MLP neurons of a small language model. Each row is named by its layer, matrix (up: input weights) and neuron, and shows model dimensions 128-255. Each number is 128 + 32 x the weight over its row's rms, rounded and kept within 0 to 255. Numbers have three digits each.
A block is one neuron, or neurons of one layer that tend to fire together. After each block is what it responds to, as a language model described it from the Wikipedia text at the highest values.

L4.up17:108168094157128127084142109171168116135106081116144119152133128146170132152055136146131127111114118154145139142145091121191150128081121115089121062108103120163038136115080104111095139084077116177139103186119136077143130205099146161158092132118173083160132118154136166105139144122092154141086162152125174142172106089128132169099188105104148112097164102105144089122114150088117180134046
L4.up74:161113112181123164151114105135151078121135140097132121156122099156122140141119150104164064142108123129105158114074159138101161222048107169085068110157122176153104083173148128081085149150116115134110102158218111159164123197129205068108135126137134117103133101122161188103118187138162139092123170104145144093154151152142170160090101077108184104136123138129087160145096117130131092173128
L4.up335:173219103132155170114104140108070112137139114123151137147131109162043163203007112124121087140140153175147160082120108182141121062141149101170124068150150148167096140069155130110094142123121121144125111143113081148144112137155068171182155128114094105122150103116076082095131121075039143157180150175142135136117153149122175139138075066126183134155141129088134144050143142120096109073145
L4.up532:160079156097132121078196107172152112134138128064146134151084189137106148186119091155141177120109129113104099122084143116147134173121033118164034091129093126100121054149138104089143123122073145136135104137138062147143126167158174143153081137150159087082130137177197125133159150113169154129111113079126154109130139143140086091114145058116073086162096115107114148104148117148133155228130
L4.up625:131095144121092136069048113124127104147163109150167086091165092135136188133082179157150143120091150073111174056158127121140123164080134118148144061109125133170047156102123109117145126136107161119104125154112183110122107166114118161167129147165116163071108132079118124114089145144132207142110170160130205139107065104111199166077173153165123113146189133106127141095158120087108160066125
L4.up650:124076127181108150144140052164126142155150071157187150130141070136143120084086122167133125145106145129079190101189075107078104142117141157117168136133161100182086141039130149150093127153118128140074173128140117156074117127111159137153149137150124126095115135182110143099123160082145145168123137143147171120142124122154123101095155121106123089154159130175198128105189121108127083168130
L4.up803:119174109118083085064070127148112129142099147113159132092131165140090228121058170111131091139137101130153133140129099134091121161091152118130158098133156143164128098087107088153147189156095128107163095121079156126124128126155121167140125129126163101116155124112098127145125125148071189190085189157138128167168073122158182153106145155135130126117188118131113148099160154130136096080122
L4.up1022:165136070173125170131138142150079139135136156156147037137194185158104221172137152129112101123129155064102070081139094068153134128121097168068119097136154123165125118083125120163097115142101155172135160118108125198131110158158115146126096126121108087093145124086087141066101119102082158115092168180115158172120149113113114169115187147085158104144165132105161197092111154135111138113119
Description: Table row ends, word-starts

L7.up285:165160144117081126098176154113158111125200129160135110131125138134132181111124050086147149155069126145155112124140175155114157173098104162145138160106083132140090146146148160135179160090154115134101175109150141092066107132076132142128131158121145107158190049142123107085111126108117110081178205085144167140074099133196112130132180111118097131102131132160160103150148139121097095197058
L7.up605:120133187191078140111139105145133139117192075128098137170135105114161164132167123077093125178186152138117132100140117149150191079126106125110164133098152140181137086145164125135127069098141119092132109149110148093063115133119149194198133096104132107132178144162121137110126138181143185143167135146114122119089127154166099152084175151091134173137092090102173108155163068076117123084111
Description: Multi-digit number endings

L3.up261:130160099183118149159095100149133151161133146098163147119140167151058202122123161095162147138157160157172119105105075119094098235055150132188090078064140101195133099084190120170130103152134117109124165155099152126141107119093079127097077125106120101125157126123094130122086098023093184174148219180112149162107077105174085102143112174165117107139135113139169110094201146130127128112127
L3.up338:127175187144120151125132088147119135154153134082170167114076161202142140170091102120106118150136150176163104144139094126067113165050147116185140116127169146172079187145099111139159096131129085091128123124132125119102110085094131110094144209144142120167165108165082167128134130116004168164086098156130139221126091122177098146096112133123134135089087094119158112118167065139127133182068
L3.up818:124156103083153157093079148124098160134142123102115151146161136137120177220082131124120101099056157098201131070142087128153097101116150104063146082133143127128113123121098153151128135104125173160151118126120150152144110125104105163138130156129140139171125016152087129057133134119125149148111150139085105125225081122106082154118124136120125128154196128121158143074132154162131104125064
L3.up819:136139089112132195105126129070142142137155118093124159105138151194107167139142148130096167119103178118176133121103142103128143155141087130135093063109137126157099144149174143141183103148124114135138128140119193183122118152133186177090116133128117115126150109107112138106121097093063213124097153167166179095107064220117139069104124080118098087091107107122132152099174171116126148076085
Description: Word-initial subword fragments

L4.up248:114138135189090195090132133118107102143154117058188156130146176159151169088090098104136145124093150133170103094079090161108109190140174169127075095192151166181134103109164113158108094150094121126120103133099119184189113143111115118142094113127063109105180125111086132141143211123140194145119187146123130131125140164117135117126118103127092151137133146195132134155157161090086128126130
L4.up521:140126151104132129095094123195132123158125162121140102143131108124131116168115118096142085064105179129133116149103122170165115195056141141176063054093206161198104074041121140162114108135106082108160128129149103149107128130167152084073119126112169075156140125090110166117153102124049157110125151102109143158169107095111207134158158127114128138156163141086129133099133123155124107140088
L4.up884:144154073117143114123134047141095137131147147093142135061132106181143106141103138161164141053158133116091132094188102118095136092103144134146113087146082144147165136103073132136103114089168152118123146156085076210133104061151039125116144142119169166171136097153088130132106140128122149150150124166096192183155107095160119141127118169126141166122194122151175175130176096137160100138156
L4.up1005:095141093141168183099103088104125122131106143103157107105100152138104121155092103089118162133116112152124147073142106119116126128121101068135126092111133130198171081090124086154074116109130119121116131111127144093142122170085102118095143156120119155137144142067104111108065211111140133182160172143123151128117086116070168086133086119139107154142179148082140182162201103139110155070099
L4.up1037:115069165094117151131130186125167130144161134047093141157141095141089142164056127104156181096148130118097155084116163094120139133131096139131064116152136154148119097121123208069172119108119229110180154091117104145115125150134130139144151105136117121159126119154091082088132162083137161122126202129101162114119185076136138152124169121087162137220192138122127183136163081131102085204064
L4.up1039:160119159114155150093132117125098110140175166090128154090110106130146188184093178111131146114094133084123142088076111149155112074110087091124112124133154117152127049175080152118119106100096167112146159160167133176104125127163169143163187162190186105167099103119190174095149079116069139098103151106166161152138176179111143150084187116141140108188118142096068163079120139111075084128130
L4.up1070:115128082107102124117103055097063118127114183109133201051145093145087130163107111098146080123201107108126138169102161141134160099149090112148094084108110111128170059201086098116125068098125161098103125123100110179151125121148123177167131142103148131121132111154136112176099180103100095120157117176100231139110164151091161102136101112141155109177204178161125151109126101199136082118120
L4.up1148:142177093067125118138069110149123153143118109139154144137122141123077131173092076145129142135113087117098149078109118131109087124151130137113070122145170112147173145120069088138108120109125127151101187092124143138138127167146156119136112117145123077112127149203111071104165246089106119138079172134163178132208142119145140108099092083154137097156155110115155177058142144129116147161117
Description: Also, plus word-initial fragments

L3.up142:105091140115121138126093111095093130134125172105139109086158141154075186141159085175170130117161125046170097203145093070094190146087148122072127127126212121141127140147159152086108144161056157158120176121146159146126113206138096088152097149081156163096188130064205097109090100079113084175163148155094128141171149168130127090139142157136130058141125166167140095156168100107161141149137
L3.up528:126134167134097175108125089110171147146088154130156138140154169135112184129129097202125087065141136123120131163125124091103117067149124126145179105160130126183133132165075124081100110100087159190116211131114157149116123150131133134106105175151138142088140141130171159166171132145135157126109193179138139141164074142111141106119144145147121134091121170104155200141140102151119159114045
L3.up695:178102074101136194149166099061111146149110105098102159101118139146142143129145142132114174068078129114173192145092136100126128129118134096105095136092143164155126124090078136145117107085093127122127147151114169210149115150145125117143186150144124168138171137095149125099094132152015127098101103149099099156103143124163116164125087171118138135125159115124188168160172102142114108125092
L3.up882:156133119089145166122130062102131213136122146096180110090187126128062103153137089165112160062132125147134100212098069135155120140150096189114113089148124085149077137060139086137085136199098118145097133144108162159076121190108129099140095164113132149095149077107129119097154138178082159153122104182146090154157119162176096119099151170091172096094132114163204183135147085110158119106149
Description: Word-initial N fragments

L4.up32:124119115151147155119179118084179097141163152133125105099098155141124156084148082109098102103180145152174165155118141123103169148199118144115088151150138123147144138180184184088196186094171110140118185100192113150118116185138131114126184160130158124064162090104130060163117121163175132102142141166121177129176136084195111138143125186097142090123094174180090178160107072166135182127076
L4.up53:160173117166145073115199178125164111157128091129154157169128157099146164124166152053102120108135095114132168121131154136176165149097118108195108133092154099161130130093174174123179158105118080097116173139174181095076124135124215126100176129091175101157130139142176128107122143175140117062095156127113144170156138114110115114170151119137198128111148134207068172097162141096106119155150
L4.up110:149119182158075094125188171146164096162137080107111104084143060116159180128174126115140142146120089126101118092108128172098206130183086147169140141131134096105139109157139162148185138118113115123126196161119140084065122113162138134106132165157168116120142086128203088172090098135123111095111170196135128170135148166191148142138165160048147101167094127116100130123098094125112138166109
L4.up231:168155162112118085085126163084123086171134065147102168097106123101176114098156080117148132094193165103187130134128165125114183142133163155140101149156064111156094140126159168120144174098053127129130148105191123157112120142134136115165200139125135126065157140114186077129129108150074157091111096132196119151097122106178178102148145122085123132136100135212089119094115162118144187122132
L4.up430:166127175189123112080183113124159090137128158132113138092110152133134133117105060151122100129112095131132125084135131125121165163111095079153138091114120146152140142103117131157144084138131132144088134073169135101085111146063134098118170194122113129114110105106117133104085109104121100100098198162100126192151089141159105185124186126101107127137142140160099144135122136096126139147087
L4.up642:164182177162125054121126106135126106139154100146118153171142143121137139068097103081083121128151101141188158136094153175153139064195116153144145161149091122114135124139203117117126140108116129147163182113152082082083107166120142105123129170162159083136133123098108081106107176132127133074125117132126117085100162120124156144134174100105144119107160142139142095069090135093138134146078
L4.up690:147181154127135122110167142110164146152164134124108164079103130154096087092095146099071121160114123146103155141076096105101116105202081162154105107143147128165134201121171105194160158189128094107119223098108128115038117146097186082159113090134123054104160149103102145038126115153105087110148115178147100129123155155163124119151123151047135085105102129189148114132148081117090107169091
L4.up1055:113148163146127117090141105165144114142111148151082163085098114126104164123108059094128171126155203169164145062112161158111103130177058120149113171166111102113146137159109145134130188114143093157129148139114095141090116158135088128104132194092158142152180092181130061116102154153131120107130125134098127178167110175111150183148155093066152118124134085166128153097113171133140125185082
Description: Final digit of numbers

L3.up238:177068156091149202080146137151133098134154122060145072078160118124098100177118107104121148054159108121157097114138117050202170148088111134150142115106105120129085150079140105204163114189170145136119108117109128110103118125125159159137124155160083146125081102089141107148137111132079126140128168109123129145138131098110064169043145102125081110132160093130138128114151097131147129134124
L3.up456:079137149111138053131158114151136069117142157140077138100136077114165097131152090110146106118149141105103149105096163179139131168076145137188095115159160148161115107086145165142177139109144123107027188111126145176124121142174095102099168114141117110154128099024159109157128183147133123115132179099155139141122107126133122139141110119132190125126143109160091162103129154071176131112117
L3.up580:158092151097100090179161107169090124133186147081158132179119146165167132181147065125107108052112148136163105155134117119161162035172098156102142135125089121134097074128143111132135142128115134144099115122117144095111097115194112147146144103135113152127129081122090128118125169163137124105068179101194177126114153155097113145149147109083137131128117130141195181115134102119125093072071
L3.up954:143108104131123126138134080168026113140122148139107101090100083178147098165094098132147097119120145117134111085131066146135159188120121084131075078143113140083102165116128085126186227160110115128076123130125152166129095147181089160094159145173119208109121159077182175194141224154150132089089169101157113128130080174096133151110117158068156124135163113165107081121133155156155098090088
Description: Sentence-initial subject pronouns

L7.up28:170086090111111110136095102128060088130149137101142102116107082121057147131142157106083178124126107151139170133159149138121155134128142160168124172108155102174131108177112110165109081129106131092072149108125162129129118115135122149056164135140133115208158168099138133122129168166090197086138114153136121108098096155150135170048108150120094152156143177128170092171117113096137155099090
L7.up617:135171143151139124105137120150160110116203117133132142134077157136102116157094088048161160123109124152151189162205148075149113161058188161112113157109148128099114091172046129147127113094141206101059140151152116150122110138150124143139168088073150169132109148154175079107129185160082157109100134129152128162158083122113110129084204164073154191132138187149132092133117138127097129151159
Description: Formulaic template continuations

L7.up1000:143181136117104168162174101146107101135148156144131093086153134167082159095143110121162147142138118069121126087125141102083089143124173098121098086146126097146146132056174100164156114138143141135113174110154143151138102154114050145128148069110140146122166083117076104072141105076123119040131112195186151143130130142113106154136169178097135148172084154120152138091165126101053138101123
L7.up1040:131131129137139137124127139115123133133157112089151105145190131147128121151089121151104085067132187122144134072158135096128148107064143126136107076181200120200148133077094150158133094141169143111140158170155129229145123176131144162160184131054123145174160149126104123117134154111114156116094141161108110114173086133132160165098096074087156181174106084148176098115206109132133131159067
Description: Mid-word fragments after prefixes

L7.up346:140171155130062122107114129182152176146154122130075141157146096129154153177026175135080048120139135179103118136095119177118160101095151122167118127142146118129073096096158148146100192131113141101140087098166099169154116170077155187140148176140090108161101067126107166081133081130095129137088134113099134166112104097098159137105179123146170126182168105067188146193119189125165140157106
L7.up894:140190100128182123152172148159147174135141105139079107141147117138105133161133114110161103123137128144145125136107197165144137117047115087163114148170143170126092065084165156109126120166142139143154129123107112133140108124134153151183156107149098101164137100145098090142049143076153144131092137123177145093106084128121167139107201123112125128171129141137098150124110143096129134120108
Description: Mid-word fragments and function words

L3.up63:161103151086114171126153075100150099179143063116108125084199072113130178114063049132153139109133156187129126092188178114153107126138133132156125146133168098153047124134125060127082133117119149202105131130115132107061117128109105071176141138104129170134131121126151175178090118133144169086159178098140154135058159155086106158147156183122172162142138126103151179072115161151123117079044
L3.up225:162134129109133169167151143121181114130166105111151079071147035114165078153099075099068156108162195089122136063125117128151120084136122139139114128152068109104136076073137106078081129086145111160078080144132074111107114154142111133208108139119118150172153137161143157176127183118153190130153110100111128161126136145080152160152108105110142169138136108124124146107138101147112171144124
L3.up585:180120122085148158134122105161119116149173138111157084087147065101153086157109041122124121135149124086104141068146137115126116140077152137160057097156147131167108119080107083092084143103092077179076121145109140116118130131152099097194158091060102103106159150163127089159145175137125163096146131075139139102120113106082115154125159156125122122106142098115149153165124187150136086157129
L3.up731:106116121141115140184150210120096079151162159086140118113121054116171130175086079188116110138082149101162117112174143088169122100083135163132141115114137141174079126139153100080164137110146163241132106117159121109160120153145089084191107125126132122126153162094134175124133120131088170116152159095118190096193115164102123122106164129150198130180111144091179158092148121136111111083172
Description: Line-start list markers

L4.up268:170131123123116143123108134142159105145044092133167139102148098136142149083068154137179112125099185184113191047126127088124132182151137114157125104093104100157128165101136169105086216095068101131083160133168107182085116170124148080180153112140142111109137138152109105152094141160135140105118144162128143168100138130082096172155134141104155091138121134151069114138143131144140144130087
L4.up684:184092204065135140104181095115158064136179098133112204114128082224083116123162144123135182123100161107157107137118160140152106138104098155090109074130141121172147140136114121106117088133085135134121147154155180161119121118115145117095132128083180109117139147084130175098076094094081146082110086151136162093168114200102128123127116132123130060125118178152086147097158095109164116135148
L4.up725:138119101106155085106136060181157086134115123114104141159152086142110147122113154098157158135104130102113156111099115133064154127112129139082131122149166154173104140122133177093113116160102133108127179094218173130022122149096175116147163063131138168100148158125112171186050109071138130159140205155142124120123119131123131124093154137161141149185182122160154121128240156147129126125126
L4.up864:122094115156101123109119150166149136135154087130141171204089083152069119114053112087111113154102126152146150092097147107116174175066098141148115162100167111159047173151197158127158157188120093115114134119147184171041111108102114106180145179127109169152126124087087140068078140067165141122165175199097147164071139151143157105103154174142136147198139132140156096031144136128131085136096
L4.up867:151149125135155147111092138137107135126143132133164161086091127146126126173118175104139159096106124114068120116111059126118103138136117102107148105149136121160167123091093123121140157134088125114085122140120140181138129137057149127081154087123190130073190114071138155177154128086081123180135148147074115194110076129147140117114090173141141141103212129114208139116156101192127104159099
L4.up973:115093098126137198104138114120124137135148129131225121109146126171091109177091150122105186157129086100111087086115114112121148167073113157121085066152119091143117152117189187157185134174154151149150114169137214181130106165124128182084122159119167139060120125074110115098087146123097152100114150157165122098099131172141123129153181094155118079166162154130185119100184129124148104131103
L4.up1006:132181159120114130124132123097116110145119149127162116170086138135114133187091197065118089132100157119079191109104154147098109167082148085112145159137181123113110069137096164119109143146132063161066113156183139123104108163091132108105165064133105227109147092142105127095009159139136081085134128110140147113126136135158097155146151120174151151147112112163134154131176142214156136166104
L4.up1020:123129124110109139138156091133087071135103046101129102078158162152118167180113134141138145115103124102126136095194135076112127112079155040128095077171136169176149056135176130144159159143112117118149163117175151187090116080073094211089181100123109121091127088124113108178109088043127127117098150105084103095147125092129118172111167076149128130179109089142107132124131154107121208128134
Description: Predictable continuation tokens

L7.up422:154184144134145060150092115145116145131192089109151171109145088117071140114097142147088104147113152125075187076185134150136131152083163159153128165126137075117050073122081095150163124179129137119118117171166158130044116082114177137144209102163152154173154111082142125090121108115118166049155162082164093147082088098127104142058229129125107143140101137136102091128102161114144142134124
L7.up538:131155182139161077161117106098152130158140183126132113111069141131152172136124113087135075133099131147117157138103117159161117170145124146154100175154100051106101109147088156118155117176115115166083125127128203089078103098124148202178163146090175138153161073113112091106117220111143092112134167167154177176085106083117064101085128128152146093090108145171129067127139147121162173145158
Description: Phrase links in new items

L3.up224:070166162216072034071174156088160101151122102128106118106111059140149121115097177085072090148132163185144077138079179111068122143177088103156155184113131114148170076165110162181128128115139111135117171106140154087118093120112151139108175107152154125108139128126115118121091079150145111090148113176132112140150112159156118103137131144106136122103149136178117045125137148117124103199100
L3.up300:174193159211135090121132139138163090156101127142060126097115110138148108164108111079117102143145173167178165142112163124148174149134081115170155143107111133114147096140142169150177153087125111125122174124138139081064102117086119150112135125117126081164162117110108115098131162125092102074141168136053174151094127126165101122156107137080151087098175130125089091118141171127108090192065
L3.up313:165167146189090070055101105099163077121116111123121126170088152145113126113119088048120116152198115079147133144058145160163145121099092192182130152077173151173086142179172090064137165111066049156108132129153120138125120134154111117092129171126099040103119100151144107089150098146081137132146125121125190090149146127110128112164173107097162125131171106159058120123077134080127117162150
L3.up1064:122155110193158097136124113153170125135126164156066132191128079180125100107139103081145104153130094122094170118074169142076173117111089122162132121116135113139105134142164156169141154128125136145121154140135083101116097209154106153104135142152110084110104139119127105097073179099108128107127155117145165084137150167152153145148123137125124112134163205164082091115139183097098100182115
Description: Final digit of numbers

L4.up21:142174183172081086129169091150119129141165134118126109145172153126072136078133101148119156120135098167162106137151083100172171103128140248135179108097119120097101110101160146162121146084111147150104108139128119074134128126086071098134115170121085133155148123092110148120088140167125190164145104147132121133056118147127117080046127136068097148154162130113148166133145173106110057115088
L4.up59:179156154132127128122177098133111179141148081116078170065161120139161110082148122101104075086104123105108145180076155093158116186099163161169118146160097084169153127156121124183137100162119166115074155171117094131111111103110143136135138187118082159207137138147121196138060094188115150107118110169184151134138166117118144174102123128088068067111103155125105197136118117150100148141092
L4.up227:134186211148163116111200119131126129124122148126159207141147105135157142166173042081128161147083160084116118178126176130096121110075125168061083095176153106124113111115125090114117107130075155095128109198145162161145118156095119132145164128097163194070089142076246139106095163146119110189124138158134060143125116213142147142114164152165162131182122145118150153113080155090114098119130
L4.up258:118086178150140148108186089108137128143175150112177132175154159177194147174086149089140129141148121123138099121125137092082145154138113096067183102140178082124087080084135156160164107145138164112131166062112098116135110114091142125087129151103115138119141097136150201116049119148129117129096124119078156155137152134139086200113225059085100161172185127148177108156183123139075176162064
L4.up550:127146167168140102147119131084124101147192139121104124166124169143112156143127148130096036127134127136154112105140104112140157155129166097077087128166169144097101041150096117147163110111107164143088129161130125123134110178140077116111103174158148109110123079110136172096143140136144210123134052136179144154097100095116110162103167098124133098164101176159091104128179121160149164137167
L4.up687:127140141119111180077156080153099156147125128131090126121167138129109169165057098090162079137114111129145158079097128116154163139111146152189145131144156093165129123081077055203088112104131149153103126134075127113145120135146166143193132153115140148124133090090101122069117171137085139133159173152105091143142090105122118156139150163169123143117120187108209107123086134112121099197159
L4.up827:195131153175130095103124061114143113134142125102137164136119145137148135159144137148112124113154155149124096165113103115135162144101135080123089081164109176234116135152073128085193086073154148123133115092069131077139119151132111130130187117130108066118125131111139161088089091146137142094149138152126124152145155078147149176089173100085167132133116132141097169138184136120110149198136
L4.up936:116142171096119174123132078125135185123181116120087146113134134157141150128158061118113146095085118093109084112075158140156113073087120151154191171179202072138068090106094099171125096123118172110131103139059137132170116115177121109174163196143118131144152073092197100097107141182110121139101138150082109130111089156138142207114095109094110101138078084094176144174109106160168163216105
Description: Quantity and proportion words

L3.up2:106087090122109125112103098101125137128160108126127082108134127134071096132104188128173165151100156183135118098113121102143133187168117142158166138111148052119127077157083130158116136161166080106091073148109168128102102134086154070110121180127110129176168122074136165073082147140119102136157164150175155185108112120075099150135087101130107111089154138093107183098140108146119132106038
L3.up102:077062080136113131119187117170152090141143109128147088150128110123167171080110158145137144106143171130113107121110178084139119135121112131120094139107159087159116121168123150084147146185101145125105092146126137145078120174173127147121101100118133130128092133137158119128063123094086182123112188149135159164131149138140150168122183117135126067152077117127152136089157119138107111142142
L3.up980:170113157100095123135115142088144184144126099147157163091106115169122106172094149102156127114095148115086160129092125122114147148131109145126174133131161083101124136140168155185152113156108133090134169106136189177065103119094186132117175148127132101123162138106112151125098137091093125149082128185098167172097164087154084108127131077146167106190150128136140141125151117200216119156160
L3.up1011:212167158137078151118162160141132046149145173076110087121103066117130133093111120135095119078112132095143121134136121071109098187107108132185178149120142101127153120138095141126086157086104119133130127142137084086142112156087160101159123145136175127159170155131130168123152159143137126131118131138091187125135129107171103128123098140092120101141217126147126141119157177194113079136186
Description: Negation and table fields